Weights of a small GPT-style language model, trained from scratch on English Wikipedia: MLP 2560 GELU, vocabulary 8192.
MLP neurons of a small language model. Each row is named by its layer, matrix (up: input weights) and neuron, and shows model dimensions 16-143. Each number is 128 + 24 x the weight over its row's rms, rounded and kept within 0 to 255. Numbers have three digits each.
A block is one neuron, or neurons of one layer that tend to fire together. After each block is what it responds to, as a language model described it from the Wikipedia text at the highest values.

L2.up1568:134124182168097088124127136116129149148112148113140159125143138131123151117141139111164185133123122098125123126124123107130120182154142160151139134112125120130124137141095108152161085122126102084123108126123127092121131135143111131125155143053133131106145143127129128099121137138121124073129155107109101129140139113145105133101096166119150105112124118140104138122077121144138127114169
Description: Clause-initial referring subjects. Subject pronouns and existential "there" opening a new sentence or clause, such as it, they, these, and also text-pointing "above/below" as in "the table below".

L6.up187:113164123117160142166102114115093116133145110152146134148134119123166116134148119142155082114134123172133106139169131154122117169121105142112136163130164177113122154136112131148171142148129174151121133135123127141134113122126122195124107107078095115135156129185094127089095127087123148114095143108170092122125162151112106175101113157144101113140099134147079112133141160118124148123098
L6.up433:143170129105182134090120097132149207148114112108191132128136129141182153150148170087129117113157147129090118141142107074129115108130153137108111101123151187136110159161108106135146142135150162137125108103108127139119105130127140131123136100090148122158127130127167085112144121184141134080125160112096105155115122101063145121109127130149169148116117086143160156104120104148098172103134
L6.up1335:131139134134104124115129127164116144137113122104139123152110183105099150124112123115148149148140147109158125130120152133103149133122154136140144100140092130156133131105111147135134142117143101143163109151124184076136134164100089173112143123077081110152143120175150085147092146150083124098122181157095143106103145121146118109119115116170137168105101135101121120142133145129177129080148
L6.up1605:118138164094093110102141172144129130093117127091104128144081164128125125116127128119105094123145151094118128147125119108146116099162129144148158130121135127155134169164128138090127137162081091139108127132162155059174119155136107183134125110116162131140082107112097127108131134129135134140089117107161133110136131072110143154140126147114172154149095155084137129125122149122141112122127
L6.up1747:149116141145109108108179104159139160117110135137121154144119123097131101116120090095119145131151134180115100114109123174133130151146116122146139104126113137166175094093110137189156076093101117109087111143175103122156071100078095101126085122112140094156150130126161126128118078123160107104164148153116160094140120122133128117144109108149107141162079096110127104102144145114166158165151
L6.up1956:125097139123138128095090136156113130125128137081102111133130140128125104099105114160104132165100145102122126156194166115148163121137111105119162127104145153122106108121136125151074107121137129138187198122130143121154141143123107139141135132114172110145095133085114144124150083112125129135103101121123132137149163080129108135130107155111121104122139103107129128136180171197141127073132
L6.up2448:116108136129091115158106153139128161124075102123097177142139128111132125112186133088122164059135123113053124140134115100137090071138113094133121109104136099119103131094136121096149119121128159122150133090137144120134154101143135121079128121133121156115090112113166089083175139096105118121151141132149114109133121166130134152106167117134142116102172076161143125129141108119137139106130
L6.up2484:120103116146146122157130111147144169149143168137115131143146162104150113108156161124131145114107132126117105090138112117148103117152130143123155094136151102139136138154109133159124087164111144107126119100097164103151138114148126170120166106115155129149138067155152127121126125097105110125125137093136125121135118128140123115154155127096142099128087108167112118099113151132109179125114
Description: Relative clause openers. Relative pronouns (that, which, who) or a subject pronoun starting a clause right after a noun phrase, e.g. songs that, clubs, which; also numbers in table cells.

L6.up244:160104112111133125122136119148157140147157141127108119110079163098124134092124133171109100108094098110066131100161145112131092111102155155120159129128153096164151143135106139145112148140131153131095151111125159139124152135127093115112178102149125141108106161129127139137136093154083114133119197129145164110149116143149128150169121128114146117110117114123191127130128148120142146142141
L6.up353:129082118111191109119121127119113147183137127087145114094069105169146110141103147139146124120124175146093154074111153090153120091133165098106132102101139121138158147079117104090132152152128146140147101143170121107144108137112124083158187155133141092088115159137068116093120117124154109148173167119097168179122115141142137097112075146138173130082142133111139150118150127152090105140095
L6.up388:172127104149160099107146163118151117150174125123116145119136141104117084137150111174167160130173146129100109092113150079137156137122112114165145104152136149136141156143147123106133135120123143161155135118127162175109112108113110095156165080143115172155107143114088138125169106097105104118107157101135158096176116135113128108139099141129156119116113140118106139094103112153083109118108
L6.up978:081161093134179142086107135126136116147120133163154134125123118133099106148166119089111155131123129144138147113085138102086121165148070120123093126142146137162123098134159122126129109148147159115125178095143136092082109130129105118121154164168136193091179120112130125072151128092156095126132143115136164146172137121104144168135104133100183136110134130109108126146119164127120171103148
L6.up1439:137103161117029079144160132109159123163105109115140132143126121167167129061128139146130095146115098122143111122117153136114150115088150148186117136122160135171163113115155123094154142093183136174125123137128138083138158096059115090085137111099147110129129120129105153100097117084153108131165129098089070092095149164145135119188102126108127148130120161130135131144130161140140110129138
L6.up2009:120129130064133127107114122164134132111110105140113095113130164139126154161110111184103124151134121132093117165154131103124104120117134138112142113137150123114113130098094137136142160105138122082116122108110143146105084096105110111142133102135180115089112116127132123185113123099171126162146130098119134121137120165101137136108130133111121109107123082142090137117133119141130137116153
L6.up2421:142159160105145122131131138160148127142142090126150110124154174092135106172141103126150168156128117119111178114135094114167063107120119138107130137143106109124102147152151135152098153128074121169147151166141135093167162114115141126116134141139190119169144114131080160163122118102149143141117110141130175137168141104125104071154100147130141119055133149109122104160109127132161120129084
L6.up2510:149118141091145109108128141149171117155118142113141135084154127150114090143147122116197112152141122140106139112136167128096108153130076133118137154109139150134157149112153145143134094127102126118130113135141107120152131124106102147146166124129111124114156146153104168154120144147115115154129127109165160137122147106113130130146123127110136096105151106122058104121147133125157112164119
Description: Year token in dates. Year numbers or their final piece completing a date or time expression, after a month, from, since, or late, e.g. May 6, 2022; from 2015; late 1960s.

L2.up2516:177146131122117147148161116135104115151108131149160137127133118117150146165146103109139149127136140109118138119092119128122093135152128108120124142113082109115094133124152149119079114160139137113149139122147121106103133107139090140110135106131121159133127114122134100094140126086157134130150107104119148160105135144135159136126132161106128112113160148124129094104151115161156137095099
Description: Year numbers in text. Four-digit years or their last digits after "19"/"18", in dates, lifespans, tables and "In 1998," openings, plus occasional heading words.

L3.up885:162097139153135084149116129101127169153088075095100105088165139102154105127119100126150180132138083151152124119152144153103124175164168131101162122105142165187131135156116107108083082148113126103168175134150099129107108135145139129118155150122129133124082160128133140138160110171119143127151165097122146108132147157137092141103136133124130108109131140114143134106173152144145126104174
L3.up1128:124148134119130152134116120098087072122098122128114124103133119098098139107122143134141132142120085149099115135112139114119105146083097113168145130131125167152144130117100123121115157098148144087124115121075136138130132108122096111120126089117155125162153104165108142105145074109124107117118110110111128128120165099155139165067161145110087117098124081152133143136134104177109122119071
L3.up1284:123136126126121136136128121125151079112135168153114072118166142128111148152143145147146109130099141130149147158124126115120108134137164110192141113141156116140170146123106157159115127086163137115092082095123140100144113118102144089139121134144151127173107087104109102139153128100189114181140132135138144129164115092112104107127117125128101172137129122082108140155135135150145146113143
L3.up1298:166135119094136156133107149110137126142128126136073126118155112086148147123173119136116161142171102106149118092155143125090109113132161085161149139122172110125145137154104159130163125146113087132167150151110107097132140133084127165137157110100132150127123154145138102131148151138123127166134133172101114154161147113119109109126148152154166118113179140136133150090126135129111147089096
L3.up1441:138124157090126119162136124091160116160119168106152135112156137106136099120133133150159086123167142164086141169172125116156106116131151117114120133112081151140134122121123176167135126117105109154130094132144127102153106117091088114103126121131127165141114140103098095135176132118126150166111117138155109120132107111133168160120101135165105097063160115143125121111140122138138088111093
L3.up1461:129132099143164142142138134140107152148145116203121162115113112109146119117140122153148161130114134111140139154170138122142122123116098159157124115108172105109146102177109124094109111150126133098151190114104118136110156171149138148120155149118106129105080129091110148131138084143111112115138124082138121181101106141109089157130165154123139095125136129142138148074166119149157111100097
L3.up1684:128150149148119109149059115111167093107142145171137108161106105144132135145136110128132123127136173132133124135120177108155150141165184140147120105113126120142111122108141158131106151152153116120107145178120087122122129109141117069106171090139134118085106119135095142134135082136147142141100179146136137098167165112125105128138122101126136125093105109130152099108149172145140104081115
L3.up2464:110125147130132147116147100125152145158099102152054149051150143127095109126142116140128135127133089106100126087134129160120152141155133074115152187155129128091121122140132130144123116148133140120138089125164102091085120133130142116119086139128151158119135118151147113160093110120149145163134113179139122129085152172115158131099170068157127136091093140110106136142159157165102132120123
Description: Years in dates and tables. Four-digit years after a month or table bar, as in May 2022, = 2014 season; also word-final suffix pieces like -ement, -ance.

L3.up406:120126087153130165126156131135168115136100092151153124123113154120121096106089110141159124152129080149126114126107101113173132163137146111119094109112121142119159152145118124138112116086106122113109146158134132159080144116119159136146121108122090158091113147139157132163129083120092123136128103135134122157148100136086140097122138120110123114139148173104167132112120109142133122114170
L3.up608:118137092146132109109127129153115139151101101111119108157124110097132061105135118171172122175109127127132102123114136112163117141114132137101128119147140147175151131121120146156119104099129143122124126135082092154126153112087123127123164102128091157154160090160157159124154117117122090170125135143136128125170136086125140071126155110173193137180062183143146112135092153125132142094144
L3.up781:111144103126091093128173137115176094139142140162093133100106155136098106096139166168125149145124114087105105149120183134146113120110174106143122116131147124107139152132152080109121112130117138073130130124086074109143153144158127096113130103131159105095106095159163114109121148156081194119129113134168097151119108135114117122168147172137196129108134098147119126151111149133177145133196
L3.up1184:118106124164114093102126155117163145100099097116177113147112138113121134127124111134172126144110121172126144118099141120146079090113159168138115159087107122109147143147138097116072108108065076098125166139109117129171133073088175129149167126083117134142146120121171139120110130138127096158115130142162110133137131163149118094154152144154131140135158109113133125088149175134136138120182
L3.up1325:140129133127174144129139107137164110132128096126149177102124175135138099112133126167101128149124081166145090123110147100135130115098130139141140119146148163160144150166132131127127152096117142103172081168117119172165117128139150117127142129084130139150102118130118136129119070133105101170123141165126117131152121164129137106136135090130123185137102113125118164068106111146123092078120
L3.up1713:095165123171127136113144122127118112164103094123113157122103113131123127117081127138143105158148064144137117132151129083145130145138156147077124145138143190175118160107112110127139136119085119135155156108117110099159103118093128164142088121133148129107116133107130148149101117135135120158114105151148105198160114159119158089122161105120095101099156164162108132108156110149126111102169
L3.up2254:139118110143124111127139191131120167144096146202133094122129111143092070102124092137097134116141110135125104131151160109113094133144148101107073099142122156158149134123144076142102121122121144134089144160097136106077129113114164112094145104076135127105132132141103138123088096122155125133146135137108140096152107112098140121111143077127114109129096152160115118184106143126111120087136
L3.up2433:124154126160089154090144170098129133161140099154177152120117142108114115084161124082131109165175114114175173125140153083131102110117159126088138139126130193155155150138121119128113097110091144107138162144149096137149114127167159101127145080113139131139105157122125164156095107155109138125165140164123117100131135134088116088101168109148152149153149145096106120122099135165120132121147
Description: Clause-initial subject determiners. Determiners and pronouns opening a new clause's subject, after a period, comma, "so", "that" or "and": "so the flight", "that the N-H bonds", "His work".

L2.up2281:171121097091097156115129131111148154153120116138179161117126114109161081121107186146125133118099107150138126167100119114137152102142083108134135149120105117159102139082153145151125113159148167127101108151130128169135114120140138132097155145128102111119095106148100121111169139150112103137106101111119129086176126129148158093115145114096180096091064142124145124146133107111081167148138
Description: Neither/both and word starts. Mainly "ither" completing "neither" at clause starts, plus both, none, others, and first fragments of capitalized words like Let(ters), Per(forming), She(et).

L3.up21:160163140127142148145146162134137110192096103124113109121101136136131100126115120121113144134154161107101106173127151107134123132097116120141129109128155084153127163127142152150143141129089136118132169094115161072107119121175157123090115144152167088144099128143122134120140107150135118118101132134105147145160108134117110116095150160109134133147124147132077117081144086098146116111098
L3.up124:163125091149117139120158115154138134108085095120130147124113153147082121108104098153092158109131156107133172132138118163139120125158125111103103105154129108129120110122115114140144130106111142112166133135108183115179108151089119141139137127090123129076116133149155133156133112132148151150136117103145121108156131151170184123160143115152129108077142092115182113128101119117133109122152
L3.up282:118152096136144159143127182115169132129125137125128111137132116118180124091160125130151132159134111137126133160165125092089116140118149118111149147170130141149135127146154142127101103155100140090152137052143122117134105128114118137163119100126109093112135139094150115168177155098108076082136130090133139169133151123107122137125125085083172111110106148135143135123129148093124129164130
L3.up855:131115103149071134108146111120119147133100137137127166137134143142085106145131085113139120119099110137129110176115169131090131151151094126122104135119118115156109102175130126125109148157119118160101136145180136150161172141138122113135115132101138123134157106149132132094200100167086100127140146134116167182133136121123138095090113094089142134121121150115125121132105132140178169142175
L3.up919:122127113122099101208179101146129074160110155113144144135140143167141100091143099123138131169126142119163132159123158171118126135116128098072132117152126133117126120126160171160146103126123122101145137135130132132146111119141124109109141160094102115135123117104151126090102159135111145112142093103135129171097117197161113144073165152104126146110144127127096118152128136111109111182129
L3.up2204:134138152119154121152125129151089137180131168147161136142082138067131100101122087123092150121147170157130123129146160095153070160162101113135166127139109134142112121189159076113108127127120149120188194087148080144140126142128089122123106119087101149107136116163146160136123124144129141114161132108143133170160123134098145159138164090089163103113107143133126135135103156095130158147115
L3.up2334:112187144097135096107170137147155104140115135156097107137127083124085137121099117121158138125146184109156090097143136132133128083151118124136115110127105133129119106178165148092136125105161096145141111107089122100126143170101072125139170077135132082093137144135102123188130136138151133111100105134143155117172215154134144099137142134150190087121109146128151112112134133154145138150142
L3.up2396:124122099154122170146126156128119180115122110102162121134136129114152104126096097097129127122092142118132114119091161132139150132128117114134100119114132128112114118125149134109165132128138143110149113117087168154150119175119085138138088096101099145153105142149108106097118159084168145172103113166165134156147161145105133130087094149171187149129122128097138131148156118138121151064149
Description: Determiners after "in"; neither. Mostly the determiner or pronoun right after "in" (in both, in that, in which, in the, in a), plus the "-ither" piece of split "neither".

L6.up248:121087150156161124128159110131126127146149093167105111115153145174141162157108150155108158162161117125126131129159136147120129174140177107170125126113147119174134118123164170115134119103105139133114135123123124136122156150137125090136161132143151147126133101135151143131144187116114132138138088139145139105127155136152177139130103140113162136124113138156126154118116133061146165139114
L6.up397:146076117113137094181143157151064096137070145172127119091133130106103160118142154110143135140143125154156087104163121103141127155158126146110139098147108143145164105132160121110148129135148125092111130141122109133139111137117134123132133131076109112176134165115125158133103142131116142127104148128185123146111047130112167143157160143146124113174114114113175099117115131124087114097121
L6.up750:133141129143154125120165152142071163094111109136169132144146078147142145103140169121158150125110124112119123134128177133128167201109143144128170143139130153125124123145121128134119082163123118097138154101106133090106136136100153149141113103110132119151120087131152140109132127136105125140093150166136133169111122136163144114166113151160107137147165089157137136098129135145101122160102
L6.up824:150106133121118131190136099129129123196096123100153138147146113147137105142149091115137114157101149085160112136158157145137119084160097107166110149132055170158123123110165152185123119122079097139123124106159114120150142138133109137143162110158154134095086137118097105161137130070134165145148148137138096177114122129146128128123105117134111084145110123147128116091129112114080078146115
L6.up1732:125118171102143112122123138148077100122103149127103132101122105135107107131146135129172092078087111157120095147152126134126113123138123055164159115116092104148127120091128170121125116107125108131120141168154137164136138115137155118103136137144160158178138157163112116099108129152139119140124165137186108140137175118127111153131147146112175122162105074103104139140137164115094148162105
L6.up2199:125157076153097108152133134168146169125087151145118116126163124165117081155133111130138101106130143106134168148171129137158117107131135131143124140137110119185118126130139155115126128150140111110148108160113134138141138134120124156105144141137127152090165156140075123129134165118102150126080132115121149117113093120099137150137119146124169129130126137099110149112137120148100117136092
L6.up2354:120132173134103136116179093117158135130152103089137073099113103144107143121133109099162127092075174121156179145160141118155088100142134158136163108141117140094118084099104131128151130119111139124107128096090141121144121134101109164176134159091153124104132091092122159121168131140162114196118138112164100147134098132109144150124165114107131162138158127092120144129149120127154142127102
L6.up2423:088116169125112125131168136167121168162150096119110104157135106120110151140156134153108164098165145130135133111148142163154143117111118162124140124159099129152154119112129112124082154112149121162098104075124125137113105112124162135147145128126155125134131126145102136184118120148105177112171118142119140132139145093101165134138128135118151127125058087160181107133105114145119129101106
Description: Determiner after "in". Fires on "the" or another determiner (his, its, their) right after "in", opening a time, place or group phrase, e.g. in the 1990s, in the season.

L6.up465:097166088128111141096146130163069171169137138136091128113139147170089131113084152124097124137142100107113157148144135142124142154091121086151123137144125135145156140170130122161139131136107123145146126119143118120200107131149130109132133129106148131096106139142065141142106112134140152119165142120119213109128071150118180137140120065169157137131131132118113130111121118086190177128162
L6.up625:140091163133165114157151107166113104166162111141138100124127129117143112120139152091136151089155114145140116126120143125178123139147155118143144106167116125130099109129141117132125122132104112069069095096125162139118131160151128073136094120125099143149107128104098143164119130134148140131120156126107175146144125133130130111093117171138143142072125111169168096136083142130117145138144
L6.up784:143151106135113139106136129150142125163116123137132139150121139136152082103088159109119137112111124118111147128137136104127137122156146096174175138124130146143068118182134140164115158142128139146120104170167118155147111077083124152104128123051154105140094106113134137104161164082142135074100143101124169162170154133102139137117120143125138138095096133162102160147107094102125141125165
L6.up1258:148114133126138099101136118138134162144136085109112082116115113157150123123100138124142151112082130093152131130133072150156129133133163081141109123135150134172112115109115134126140161135178092092085092150105102170134126165154177147137122130125085103154138160135115135113131146134180120157155172132113135144126115129095132149128111161145073169129115131148125116118114156166133159107102
L6.up1473:146125142086133154136122115161133123125158088118099098125164133105131110113150101145135161144170106077118102123126107155117152155087138102176110100113158128154082112084110104132151157113104181073085150114129131108150105165154112120108090165103118153120146102147162107115102162167164126095130131144110105140100154121110144125116123110148078154051101123142171131113076122126112136117122
L6.up1788:107142066148140134139097078164147127145084097119113125093143138165151128145142133130102102121152089144108102122144165134142138127177142101131115125127130153135160062115132093076143095160100112178138105114117105144129132093102138112131125144128107112138110130099124126166136086122082132089089107143109103125124115140164118145124106081162140130112120085156149115117088137094105131141089
L6.up2352:122129139135111102124152138172110173140145098130140114140140103171139115177169155111084146129114096098085128131118098157128107169154166112150096141133140173135097116110102158144155114151121112101105128114110147132130140120131140116163144128130115120137120114134090167140089139107138110121099102124144176134108111157124125090115105167099092059098118144131195132156162159167109156105137
L6.up2483:105143119101151165145127138146114096115116106122111113128107162146122104140147146124117164129093096136115147164157116100178098091145116106151114145142118148161132144138097125093187158148128062102134130124126130110137130082158126125137157154124130127146125098122138125097105170131157152129123138086112162142137107115130090132103130125187119148162155140119150151126112147134113169120142
Description: Verb/preposition before object. Tokens that complete a verb or relational word and expect a following object, mostly prepositions like on, to, of, from, plus verb-ending pieces (kidn-ap, corrobor-ate).